From a checkpoint of a small transformer trained on Wikipedia.
Size: 15 layers, width 192, vocabulary 706, 6.94M parameters.
Training: a variant of Adam for these matrices, 148M tokens.
MLP neurons of a small language model. Each row is named by its layer, matrix (up: input weights) and neuron, and shows model dimensions 0-191. Each number is 500 + 50 x the weight over its row's rms, rounded and kept within 0 to 999. Numbers have three digits each.
A block is one neuron, or neurons of one layer that tend to fire together. Before each block is what it responds to, as a language model described it from the Wikipedia text at the highest values.

Description: Possessive apostrophe
L8.up4:512654546554565430590449476582481542467510451441481472535502500524482563574499474520457445465482500542420488505467453509480491554447469508511461557515525617494499462498441437473502552541503465474535556492524494495405499532501424535415484428463479532514627497500488534503452493487425532473505586521471408582420469531549551483486545503567435483514639432504482493543482463514483530568454442518427421536535480421432485480486511481449615582513515571436462446548458420445398487489436531504530534510417521524445548448530450455508543424600522511502482485440478516538471337571464506610
L8.up18:592498478494447606475492510467586439557472562476503485469547548519503580467513499531564472540512581509470499409486481431592504462487508545487485562444637478548495487431513496517444411521538481516478488487435563480481440430490504490548478471431510561534496488562520539458432563457401515466532479545367425540459422551558435446549516499532529582489443407477505456601566501434616488447523564389467407473512493470533521535543508488485461499564524478533573378558507521508407512508527485504525527524545643478494563471493476519466410500562595546568567526478569560569516414512494488516
L8.up60:534565518498472484562501505497521413528488524448505462534568444400400518527538485482522530492536498572483506640502387523529525406513528475570513549497484455564476489427456566471336536561520539470552493509504512508520536386497456476489515427514551455466448553536492607460469545339521490525404413492473453555546535454500503438559519562537404446500524570452446510520561458498532459521535461406501502492482507430522467517541554556485502524459469462470537422545468531443459502584535607511551458512487567525493479432437459410548452443557579466552531536457574547473450462469616431492
L8.up437:585485451521386536480591450576502548538462533510500500364498470561464533543535479493553485550546506583491521473517394533589547522476525411528438444578485453524425535520443485487388404498586508428513482449447476505546512426468449453593540416429532540536524522580460602397468525478532497464454475489468492503475448543543476443441414559508496466475440503507541515450563453534634504518602513552468338454555529570554495520380537495528495498556537513483482451495430468459544470518518519546433533535552527531476475449494504482508468477535558431460582539414471517464430473523471488467
L8.up448:479538471584525437486438488503476504452461427472421506535476476539518546522526521594594426530486486488523449477443448508521548443454493547583448591445539565548534464493472423491546507484528510477526469472522500432518493505537468462516514424495484508494543539594553613436425504354487514534500447560476385485508474542517454461569547540510517532592484490397531545563552429574539510469537623511443346489531500484453529507538454517458495544549521539464506448485456479507488462474444566531416620564482657500421461414522417493511461446531520417564548459429539534558526414530464492500
L8.up669:516493477556469449501465422494503531547524470526408495461504512591490549558548482545550519514584486488461520524454509405443527422440460488516456611465583480579474508523439510574526533508551451519520517464523506457548515469486468525531449466487573521494422486488541641409519623396478492441465549549511477554503368506550463449536536443493531472483482505496544506503516473555524518378506595471599353602524570530551557541534573534492509452431448474504489497504545520510550454448383529577518467572558569493430523457524518491513377400579537456464465494453515472598445502490541492529
L8.up692:551499603609428537454510523497546572492455562496451473514485541576495397492564423513475513490531535569565487488486440464432473475488519477542386535604526486679500517506449441536456591487407496469433500468497442495450541501629491506498500424568520494452540531521513539523582573459514486492455422478491480481535424496538445520545439547497484544420554499457496473483454497576547561521509559466483473480437542443471452439514556512460538473543594479372520489661499585514529485530524547435546521487528493474487548479498515533499469359500603565481488501438469521588450511460457436479
L8.up720:606561485439469434453475457532512470565553502538454440542495557648424514557495584508596531550454472536463456619455457470507574522518441575494401559578488484541500459522435470468550407463436441526464544515423438557444489456588397476457529401578534467548448573502501525525475481468494485612454515509485520541584519523525453486476440555475442513526602473407564423518538394502594465510524568529444517477559553463477496571510501556515522465598508578461513475494519527407418482531464495599495466473535511504439485449436516515486504469478514456476462568514584480503430473507526508441

Description: Possessive apostrophe, word-internal pieces
L6.up22:557501498484411510589518503588511502485546518589580474491499575536536434449542437492485507521432558487435582506508441445545583531533404527477581545553433406588494501562480550546407478545540404504566578569421538536507504557553491531636454468506563520582438526526555540526556544534443503509505620458527528440498451593532572478514482480462538502568525496550448527535495478583532475439438570446547495531489455422506433548462478475521399504476411545554432591521405563480454506530470488560459448531566540529491584452462571528495467452491509458488568492547508440478456498589471559501
L6.up125:477579537530459522625555487584495513523536544543440429460483480459536499417465432474499478505504521460452615484483431531543542463454456529486491530518494413505534494521538478512507401551583448523580484541512473485544437575565424471592561479539475551528456531508502489458528498479489511509479508513559517455516471570499623441565481552380376504508529414473454451469503497539459518421493456498561406541531511497527488550388512567407536570557491567539568559481481571469494492494415516501422495521570640524534530467486579539494404466466478460514587473619433517489396448557497537567
L6.up130:462500577539523580534474526534498521464555394533539502466410424473509540539540427505501563539399490487513533572527427507406534551493528520508469479522513551518505510444500499508427503486585487495465481481448417528464416399500541441613545510499501493523449553535542450422551439464478584564498438456464532498482440553500458544505540568434530467668611509462522450477537444512541587510443479450598568476464451537566496580394505468477426572475522532512491566532560468515424421561478442562416535541585477542522518472553419419527543406553530503502565477510455441535487504534441417452
L6.up348:479462502586447553532460521502549497490415445480512521513507498494468465479484421557553489535439560510463512473455494496498515422483393599536431428552489459513500504567534458447473496552454468472480522458475476511548515411526524467480575447463558548539519559549476538499459523467431481548455418414566551495554550539541466402520478447412486406474465485462353430502531454521471502406436464483473462396515611505517558504455465520525501497578466580426452517530580564461474560546422466451478480508568596518537584462419507492498471407493486511398520495639499475671456483480449465461
L6.up367:545462490509457421519412478522545517482561464464416498430445500514456519521523446525514480509456566497506484556434549490426558442470422482575446487509456608601454459519460435535502517497440526472410521490416435432445516501505471516485560564549506417534465531584473437498419470472530533554481434523538505495528549537479541513516443506481452429563556458412545467488503471552513498620590600469492465555488505550430443501517528622425429525564466542437372550561476466495480550558427508430457529544559540581380504479468529542567508520430461507450493490506513361603483536497503526602
L6.up632:492531554512522585546531483537549474474458436585542507435648492484472534515561460591406457511510562483463463483583486493418538527435417463428538497433517531582405546565487539584533465484564442428531480512478397493538482534542484559509516456538520477460452477580471562467483456424503650455494367513573474507519535538506531510588474517574521420449586524501581502516502451480524428537440521415548438454476455483517517508546550561459464555475487592616465556491525508519498511391530544595554510560528440484494557515437465445454482510528483495528545522570525392514437519502446503554
L6.up677:460579486594512522489477428495428508503438478525453417390493517555460496438572494527466501590495513566468495527438440477527514536475558463467515473417450552568396374582399476437471513517454441474465465510517525491493490472568459422576488443491564517511433525554580554468564527457499520458421559549543498568510513471507530440570470527501543540476472479417455515472539463577605427534563467485428464489508518486565466593457505516445553527561421504483473445508495371494494534469436545563413524493500601523494541445482546530491434383561473448458599418454430580462477540561566496488
L6.up763:554469467455414512607511532476517447577562443503546470446521464461479393455537397511437509538513597480445617439464520408481473490444494481467499443558527459593507453520503545434537488491475480493450527476476535536456587590514496469525551514578556462534396530599538503478504492490514550517507446542538489521490485536473536429554384557536477435573496534439560420554596514576571527523504447508512433501508434487520450560441499538469476522506453596489494553544478482502414572485415485559462497532535581540537454435439547508482497358484498508517587473561538406582403500464531598446

Description: Paragraph and sentence breaks
L6.up107:484515499573502450458518447482491460440523389386519540400508491558491449478512431481479511486417564525438558485500518487546544479448406503600553525497501453466513448446586510495471449456504426500489528495455480535402526454516547420452610479484549597600534576561523493464470445511539554473507425472522500471565511497616525508501445540533517432479536408469531477504512459563445512579527621466435481449516551424436481490462498512574549581572579528436516471472483383480575506525475481562525584521580630528488497393439461479377508460495555457510533478551548543474428493526529529515
L6.up138:501507477538454392456447540540483513523510419522446613468494482540492502514541443424507449554530542558434565539495504515420525535471446558509552483557461427486479477499459579483405470459494497506584499508394525531378463493498530520527467525478443508558592586443612550578461469538443454432576445460512526568556500558571526476478413503557544486492533525516435439463591438508524440499558494503444446475555534385510467468466479498559427562555607492465507423488422467443544479564464492537593558457476495523500530433530564441481548385499553436433520456440521470442421461503438397539
L6.up241:551502457577412425508539446570525553576467542490587593502416508525493514553469427409527429497490500523489527533554467497523509530506396524466425546468410532476509481428532515491467538480445491491556571538480543516412413377521482473466561437379416599574564487507477516543453484508433508463492521520470457545432472536525485462478455461538538396607568442514463529528554441545494499600433472509482435489498424494625444514370464517463496527571505510533409424460497489479440566511445415454446490491497471545531477468617526476474488440589515432499506426549527480471459477542502558506
L6.up262:503503454480451498588525519535532475554485497512480572431395560581485416441503454521549456511502519535447596509466559538548578534418421535471568471560443524484481439475497590463507531548552412487481518505488527502589454490586518460535456508558467507529429547534441544534400537491463553397488464423449460510514502548520529365433453507529495508433546482490494460505473516469623531573531466522423467617518431461501482548467470528491505552581509611480506511493496409496476570503407562578508562522481425537382492459537575494553447450565569530474519462476476390494429447546528571581
L6.up313:498503443536462505489479508456480510484513494539561508441601514617498437401523530507587445620565593489397514494471457517451580442457503455526436526477481422492464428586523501562512475568531562474496608501515572433511411455507456437506447532560500540537441545486481549491489474507428563441447503482538506464456546574551487498496445498448600477471528456454416568499490454497511458448506537445521463507562638556472488524515543595566614543528475528406474432495445488450470481581391489556475426494496468529462441501573487534533487514506531498592512517573587443607534504600508570512
L6.up451:430520532569411475456520527451511488626543464482481572440513578523497502498479500488522424599516626471447531500540506482492523560366462529480582620516468398498518373518514533495425493509439434545590514499465533498416495428532523453521554480437499554585469554483563536507487567534465519485494526471540497498468505506554533453442432484500517372600592523486451510502532489560547487623545571498485456476561515544528489492494481574432568530497463522511436548461461533478398540464401451507453508421516526539527492428475465496384477412551586468483545406518433507462481476491564523456
L6.up464:565502437524471347497455477466499495537501464475581627578455535525458483446470484470496439547470505525424561503516530509555473585508367498521438552465453446465519450431507496423426521505505500498507483465446494461416458418600514463472471543526422553590592530519483480478415499530456605461437502547568510512521497486491572410456375434457586429563591575465464502513549433498546449534556529444456525447516566469572510519414494572552549628478538560486451445456490438455469530532481454439585535477509501505435551495519464547428530509578512436488514561542516544495511497519441551483
L6.up536:501474465514405427455488492441484467625432572554477550420505551522518473402492449502550510531540561469453492592530497503571500553478387554513465562507413465496551349458495536468458497538504428534605540483439498565434459456587583484425525477489510499559487525476599523457523545505479567458529581463556549502390458490506573424451443413477463416562598472524446487529529448603564476544515502506505501514536540449581518566487473587473591506491465473562502497465462462429518520514425451530484515456520527539515447447556515507387473389563552452489497451507466425489469528511508527431

Description: Paragraph breaks and mid-word pieces
L11.up556:534511488417457547465490482497514499465515424519560567475460578573470474448497436476502603549452559433505559388536449443452464514399486482519508479517591538466488440501456525494523510529513496471450482492460513542461446407408464477446497444456362588614477558470580494488388528522462482450544490506444387493413450503471513512512555458467568454477489374499523487511491418499536421566503517507431439482536441441530491520481547496460577509587519636489543455519497526461559482575385489524509531490450507493530522373581448515443511550563532472445608531463518548455527537532417532517

Description: Mid-word fragments of split words
L6.up1:538548488492465492448374541602496531571497555483593568574483602531509488560494464538485400551517517510395527498571501440396538528467492477466500522542514509492412544527537516517443537506546463414576521523464502560436491497477474572459526394508405514515503538573528537477468576440475500471455446445478480525507534540560483426556442457495464484447505588507470499568492517547534408520489493436503404502452443416609462519516517490500566509486453525595401489465545478474348565506470551457486484439477448519506531486588569555506464503482493514524523475475447541510386426449386474636
L6.up25:492491545533467601667469501500489545530515495386543517414462480481454506516536451549455518564544579538538518482493490456496567525544503450452508372575560436499404438516442448513419520602583494417481495493508488559471492433496439437520592440498460502512450564613563516470494520499460510438508444457519548485531524489548574452548443473479435506506476496506578471482520502510526526533533412538460455439535460357539427536448534535477540562534474509573470503530447502460497477540502477461475439492487533518490461410502598349536487473433622472425623481474533499459431476484524472562
L6.up166:516501417454471558564398520509524495493578430484591626554484589486500486490525525541522493536500614559417504571540534493434532540486463529537605445462496502524410497553489592438504486618517467392473509574417502583475541471517525562442542470535474620464472569546493508497422539487474580460421423432503429521459532525510450422466466475483440501446576554524563462534494477509524463516474509546485515455487522471604485499599554508528585463489546594447407529536508552463400486531426580492540562485485473529459454490531492472574437492499507513558446468488575548518412427520446526569
L6.up179:461553537420477473545473485545554475437514550437516559456459480520585519439551441452473427466563534498504471459500571456482529567442454582489490486617573535477428535444474542600515474502609450479574580463470444430510556548569529595464586441453503428476541496545497550487480588433470459349515469558439448541524469576531475457497456453459505483468542541411584533575550495527566480490514536428494405466547486458557424494492552532564557452537566576560436531472516453509391458516451576524511548478579588556391522461450559529538501493552524503483527525458561519526469515522509480567
L6.up193:521581457464414425483487508566547444524582569479464490458459495484568408370517520490427499526468609551515582451448559427499581603508543490479483433527403458562457521549439531568503484590439460451505534540502526565447537451481442547514514505494401434473420506489503504402443413502527581541385577390517452514459454540495515476579456497475451516466510443499491430467464528578429514434438546477542420459530425482544428502413506610524540603440442543549514545489492497460445496453472455439425470446502522565503561479509526500486498461504595486506520512477516437493472457535444498539
L6.up463:522515488433439493461450560528511476511432467473586505485492631534491492442527444492513486591544559500446531467516581466443539571468500606450532491478478461526457490642497545572546468514593510470473484523511533445492498436522555493472512434523535557500401412445471564451428460488487552489597397497628550517524423574534482407569440508605479541507472462461464488491522445584562467548427455528516460534561479436543481578517588563525576542563451606530535492483472425501465522439402500452433472477488471490427467498534563419531425410487523459523559513461563451493460419465509486518
L6.up494:473511560503441527548487410456529439551568536472481581419540478490517467435523556565460397495521541499422541467472569508430539467473509506543475458504634535500483446550440518509483554491472562465544405477434526503517484483609477607562453513490499464459532583538554557397483552393544462480466456473504524499540476561548523442462449378500483515566486498441508524514475550545530525438469528460546446550435418473510449483545493475456547447525564463610530574479527428478470471565413447500453494499503488518475481486670622540502528491452587536525641470535411525490507535483419476545
L6.up627:448489562474418470568452533550562479510501472474584483460518567501487495461516517637485463516575542556510589470551517447464505566438444500456593478536521453629463517505550551583555502605457414488522545556483465576472530552513497586528564473542490538550446441439558489449540515482489570526454577484520490473517460541518541488475503548380512417529587534540421446470492482504496406544470427448511488551480532402596524512472548497527466459472432519491470514615458527505381458511466485514513475512530528530506517421569502593500450390512552492553484492454503531549394452484387462626

Description: Mid-word subword fragments
L11.up109:564458463487559462494575480545472474509624540497493546438494490488490474470466476545452441469508484539478507518589433519467497494415355488586462446521410487513537488514487556552547522490478471470547414508485493520415489375421499568508515488415489481593525515629528507518374454507431531425473553552495482428447404510497552554487505493431528498459556514510445484596529526507519442426460501451455398556558491511597480509387471470504460490575455529538376473477495556482406486477446538492568461452550506562466571535509523553469495544547557517503479506419626521523522526520507558624

Description: Mid-word continuation fragments
L6.up5:519507444563527551489483461482567490494467470562472551518488546546593603492538536520473438520470471494468484511522515500440542464427468495505555476481425484496454403529543565406465392476589508489528481436415377523515448583536477481446444488460497545572461514478508500501417510555373433556576422429609563458450445562519496520530504488528441497412561398477467516463479428526479490493473427457495506534552512466484524581526535531553449451471512521518421515450548499416587447599415535544576469586460427572422417480519605497459464453527455492485477455561472537469451494617514466562
L6.up148:435584498495510511572416441495562452638532549484410433444528490506504567509492514590428389553481473483463488496544464492503546454550444622583521465437443481476422418508462536412533460546596444452486574460468578498548483475547500474529503445519542541481444525505610564529512527550512513498514444346574452457543480507484494469451442516527516524565389489450512570468507503524522464411492612462526489457472427497472495516452484558505513446511471515459504557477507467452532468508520550534534484553487447575508535430636512521453473489457530509461495341551509498538490499627549435483
L6.up176:503492466508433519523526512495596480494552551480444567437523497452512472537597499518540476505464553538458468540597456434494630485556517425520495461424460573634438487475473571521388457536572449464495549466424537581491466429530461461585456460555536500528563551499605446525591548533460495511511538420500526515517488503583575479512443592464525488514565491405570455459525505451476453555498533508449475470495486474451419520450503495540431467492504462519484519676517502487518479503444636559420473508515468501529432466627598539506451577448535535517495518511499477408428458522536457547
L6.up318:451499490549485522473508445458476443537620566584501545417406458435454562416556507438511546545412522568488527510595419424456489442533492583550428484474502545538442470525458558527514459544482518446486584487476552440563516413567507518496494585532494517504470549525520473440429496397490584489395544542610429523519519498545482514482528525468531447510596440429522517514484435526411504509552450455485494504519485522422484510406509642496486595520491448476373505516550542452485472463433458487453559505565556554533579536545521538479453475541483473353532500531480509575495486557580529542
L6.up322:450549442478449483558483460556546546509524565568477497463497529539420489515506540550590457524489504516503490590494453513547505396463489539609479470569543522496520427594391408512537432539500455490458505504469546505472511405574436479507538505416536502474505525554518523570498509466429520448540524457449382511543505524578476474434504526602475535554485506472650502500477540515550498450478562459452411490477429505509372526467441575538408423508471557424462504477548513422443552591462601542427513457527527571443521496577483475538479528486550508385448479568544466459530506488558406604
L6.up587:456508580409377567580483471495495524548484471553536573506491628468485424544506548534470417537479519547534445522493530489599558482587417555475551445542518586472449477546377537420527408528490469474458524531356542449500432529625453538522531506553455490514480484436508461499522514529493493479491479514540494474526416516479514453431505488477531563505443588488610551494476505491608489496518489484504527414564533441502455551400481563506492429532480589474526570442471442515502538502434483502506438349576452550507478520529480427500479482507476468419587544595573462483484481521468523423
L6.up591:495612606548530465520461411583543540482583518571502512537525458501507517526495485499457395542435488500470454424499534520532537505464479515540440535519441584505509472490470399519566567490432482498532496462514419474465480456491413538565528497529499533537513520551583526461518532486385524434472475570445536460531514566433626465466512642507554459525525480461488519508539496540439435532450529490504449564507463520514529542407508547395421539537540496538468525496608500439496444527513440442418529484609419519487626544630426554445532461545503454593515490579495445515548581534520439445
L6.up624:561545473457527466610412499457502416583524435580507617453546510492498549542512503585532513505457544533508467463494467370553597493473420424489536530397423538567515452490438601491571486544581497442471505449449501567473556560483426507495503499578510546508499483555677522438410543525513572492505465453623507563438471535504562423494463476464558484563490455431559548492503490512472497507458526455542465523497413537523518504515567567447522451532534485525395500444500552486538461444456460524513406502491459475490530502550448519461513444471498470490557550525443498469439485630407484563

Description: Possessive apostrophe
L11.up597:424513452514438448604519329462487543457425448498528457479448464481552431530585457500524514561456483521503461551471466507657589439572491471544507472498435477590454515508547467436362546502575412480499423545535546510543476460582504488496556513565507510509481497506570600497576531436482514502433473465497520446541483502568451550584470553506549532571455448493576512469523447484510478556494564470491511530564459460535513510543475537478507509543616511532516555592449439505518455511498518440423542506554611526504490451459505555589443480442561551445617519522489545477400438548499562531

Description: Mid-word fragments in split words
L8.up51:524501497466429477503387481511553522533546528412570487468462517503468501354498493585458487518514607587522618438421515459516541526444491532506446506517443515604423471478495564531541457484571509487560410499441433539397473573513449515563535503515454441501530571541559488462510511514464559513420471376445519499527548527516528550533524478478516473465565576501544504562519568602548379570503573485539528475574444430624515523493514506447492509452522555473502548615470551529472513504514460465578584455460533519493602519538526449510425524534502583559578517404544520462499543425466497524
L8.up131:447437523470516480492435447510502498458507472420542506566461531534442453508570490509512463548507500597513576475503523484480526514552522412478509568458480541630358484525386520530443467507369572496424515427490480409458545385517432539478526491491475511486581572574476479398493503489538488466416483508469454599535491527560523501516504459556474489519448499514428440575573463521523464500519484548533415521573581488502455471414560540580435591571543540506462516606460492429418463532448515446521500468486577537422554519480544536558489509597540532530463546445610525516546547445443502413
L8.up184:478439502463533453576509512487473547490539496439566577390475480549609463390479515613508433491423531523496469553542495527580504525518460495457553492492495493481504469438481635498488519525451575502512504410441478521427525484532454504467524517411444516512617467531514557401469608433518491455474472440463550620477408484572518499487515413476442547558427446527440625533518516526507552514492508445512529523500501508497452511426574483577498504560417549528543520477574384464466451562566504481607463434480568549481509547505564545469504548563570514385475464499513415564490478444513452455
L8.up222:544562516510507473581477489542512418522500530513484561480511569510468473497560381445567541555493530490420566443552548384498532512514467458471478480450437419540510475531425525568482526605478449449555585496433479462488592454551446623364444564555579541557487490608540559464497526463461541485531484577569457626533437506555517476519456439439535486449465403412480443539558445511498502534623480438482491560464567373501519501477546463479478496521547494518433544484598454471410491545424520468487527458518532532449585461549491509454447486475505459498510547548452497498419447525471485477
L8.up401:410468559416467573521551430523554498473558556616614507412419503542572542503521497451505555604418509482459581514501444495514543462555492498467568505447544441536534432454507538488537365397494485504463564457413501510538475456515487541621545469498542551551463504410521483536600473461440544472481453491481572532556514492522465555481496527454548523588587537525479479534488425472588500566567499516441480537575459452472466524444586540592507570579450522493411495542501490444536495558481503489528426534432487492484537517480606556538510548580527521433548498501429444507395455564540477462
L8.up436:476515489413463507527508551516464471505512514554443642544468590466566568426535423590532522419506539481470452505474420446565523530468421541474531470360543518499485429507523517528457509625428442508500485467479513453516479479543398505446470496486507501586457460587565500393501561582462489511488617509486499556414416561456543455534493509564504567560644471489585507593495474492498489429463539508538508575461479426577476506471530470484434495593433457560469505502434449478499484518466491518589413471500466473491482470557517496416516446504489497465608522541527428592494494486439549572
L8.up482:538468541487536507535445492523519410497480530434588502432450634500507479514518540494572466541465481539539590502558520516517492452506475543471577563454562556495543485488425547475453453525502577498482559445478429501494526514577488540440541540399469469500534603565547516536408478562453540441605492480523437592416501566488582498550504447525501548499460580506490495515521522467505438463544454418398405597622504404581426544430479529623498528514528489452491488504552546489466454506509519464566446389507488587419529527484555565485502485605498473400505546440476502486484414482446574491
L8.up532:388475565469441568536469502455520494519460545478495558440479601460557495446558495608478510466492551452484528475423437494508506533472478429511540382450473583541442471510569555545435466569420532496484485467528472534536447431530467532508535463431382472603441523536495545460566499507437450545613482470510528574475498529464545418645516380546487493496491508508561468502469466549428452483512468524508510459509511375497466587469561598473495608543485582578539449550458391473532500482466494513517440470487430538485539521524523468491446521560575493529573494463567369554503453559531493526

Description: Sentence-subject pronouns
L8.up7:419519493548518476552486460528539457649434544494513549393569484470466497510490548497517389608454602465424474515493475495485529464486409532503475513465513471470399426488480465434532447481596466492518529512374565555519427515553501420502541437466552514514495538521512408528454444564444521530528437478540462480485472549462560461510374420528501499550500449488479451500646431536543473456494555477593469527506533520455515650472507578606584506562519539486503532470561430462433490609499506469519512518493482537496511465502556489486561505615480478465524468578484477515494471531420411558
L8.up218:585579441576470533545520495546491550565362456493534566489506463491536489495524527536576501529545616516439472542431437485459528505442484499561550509527478349494465450438426517494543425525554428495510440540437506512519523482568484603574460481489439594602424552567522624549514436451429600463439392430498485490512457544479521440535414479472497545509496400461597500481531493509550491508501512506513452526484465502479500533540507542527503493608516505546489496519467393454496518458451546497600548579472493483494522415599571423424486542542536509436504427531453477504487451516483553584
L8.up259:504532429483499429529477496578519504519559564562481574531330559556530549517506418526548527457477515502451482452480416499469503510421460489522458592519564521466382465459526505503494460569443424517452480553472577538513489496512387495602522531532468540504421480615520558452440495473526549498442561501418428531434395527501473396523482471543431618581496529495567392548456501542493482517474535426526430621518531521501473517560537531453519492585378468507480485497460434493469479512476501572480545550576473526431567476595408493482465507506483576499550524543514481445463501580456516536
L8.up270:505426502432417542498533484583552459591449583453484462429492589515491497535505541499597451549311525473460502506568446537516472526548482485450549438495508508478547457444515544495425332523502556502529572512394493482513512516524521478486502458376511540564481461553589515503532491576404460562486480485501477494592484528500451445498428551406527505567534547496556485554523401491517524459528521376443505483491479507438445567470538484580517489596501497503438539506475502435401519477513520596460518417477537553502547466490507498445447552572433460422530397525474528482508412457537505483
L8.up301:544548448532442449605509408477525429530522556477536496375393514630547453459503498464545454504516574502550465595434476527514504471536442518475548495525422426496349364502572558559519497509472474537537447483511501477460542437558484605508569530492539515520489532498554502523488565427412530358531534475537565492479495497554545409473527479523504423446514450479438424487567512534531427489473554577520499615555565509510466484495536577520603485487472546558507493474444494446500468516343457506504477452549473511403471470484482515453468474506511488460535429503528464481424534532519585518
L8.up345:469613482502498488516536496548517512491478470511579461451524531517587627430506594484569473518487519489406547484433474526459578538469506441530544580533477527477453467469494574568560414481527501457582564522527523535542374523621474526490563389448524468555445480475561602473590424419459526483508585487476538587495459504508448442506432519380485511511613487511398531528498499590478421567482515534436520578512409508467484519501513511544507585511551510503559503526503440484448504576492523528569439530491532497472524481529484488468443463539463508569535337509457514457450539539487553598
L8.up489:472570466578487578495499462481505497569538554446511640456505430513493495501573414452511498499373564518449555487574458487522559428505484445523498487525517505525526508529485546510498517464516506485463546490489539535378560478420510501479440514464420473518503496556564505507576510493437451509491527391432485514475503480558509432517563514455543488563505401469491566527523471496479532466485458488415516480413402545450522480483506577519432461594502447477468551594567446360439447548448540558467588414483503531523555458506504539581541501553494551370574468691445467591458488482510492494
L8.up538:430549489515427548518486412472494493536511522463456488445495511608467427542474476475560480489459540501504461635576467526449450481487457608559571484572507443514497436574445585476433475538477507541601528522524469547528469428614471504571447477545469513544486500506553479481437442536526563471595484493594457447531461554519558481470458467518505485520509453450432455499470549488526435431583479455503470598445385540593459575510513551541497506549492535521573519485475531475411514595441624544602505512523408549508444372527584455457507475558529536414470423557479473464451518553472455495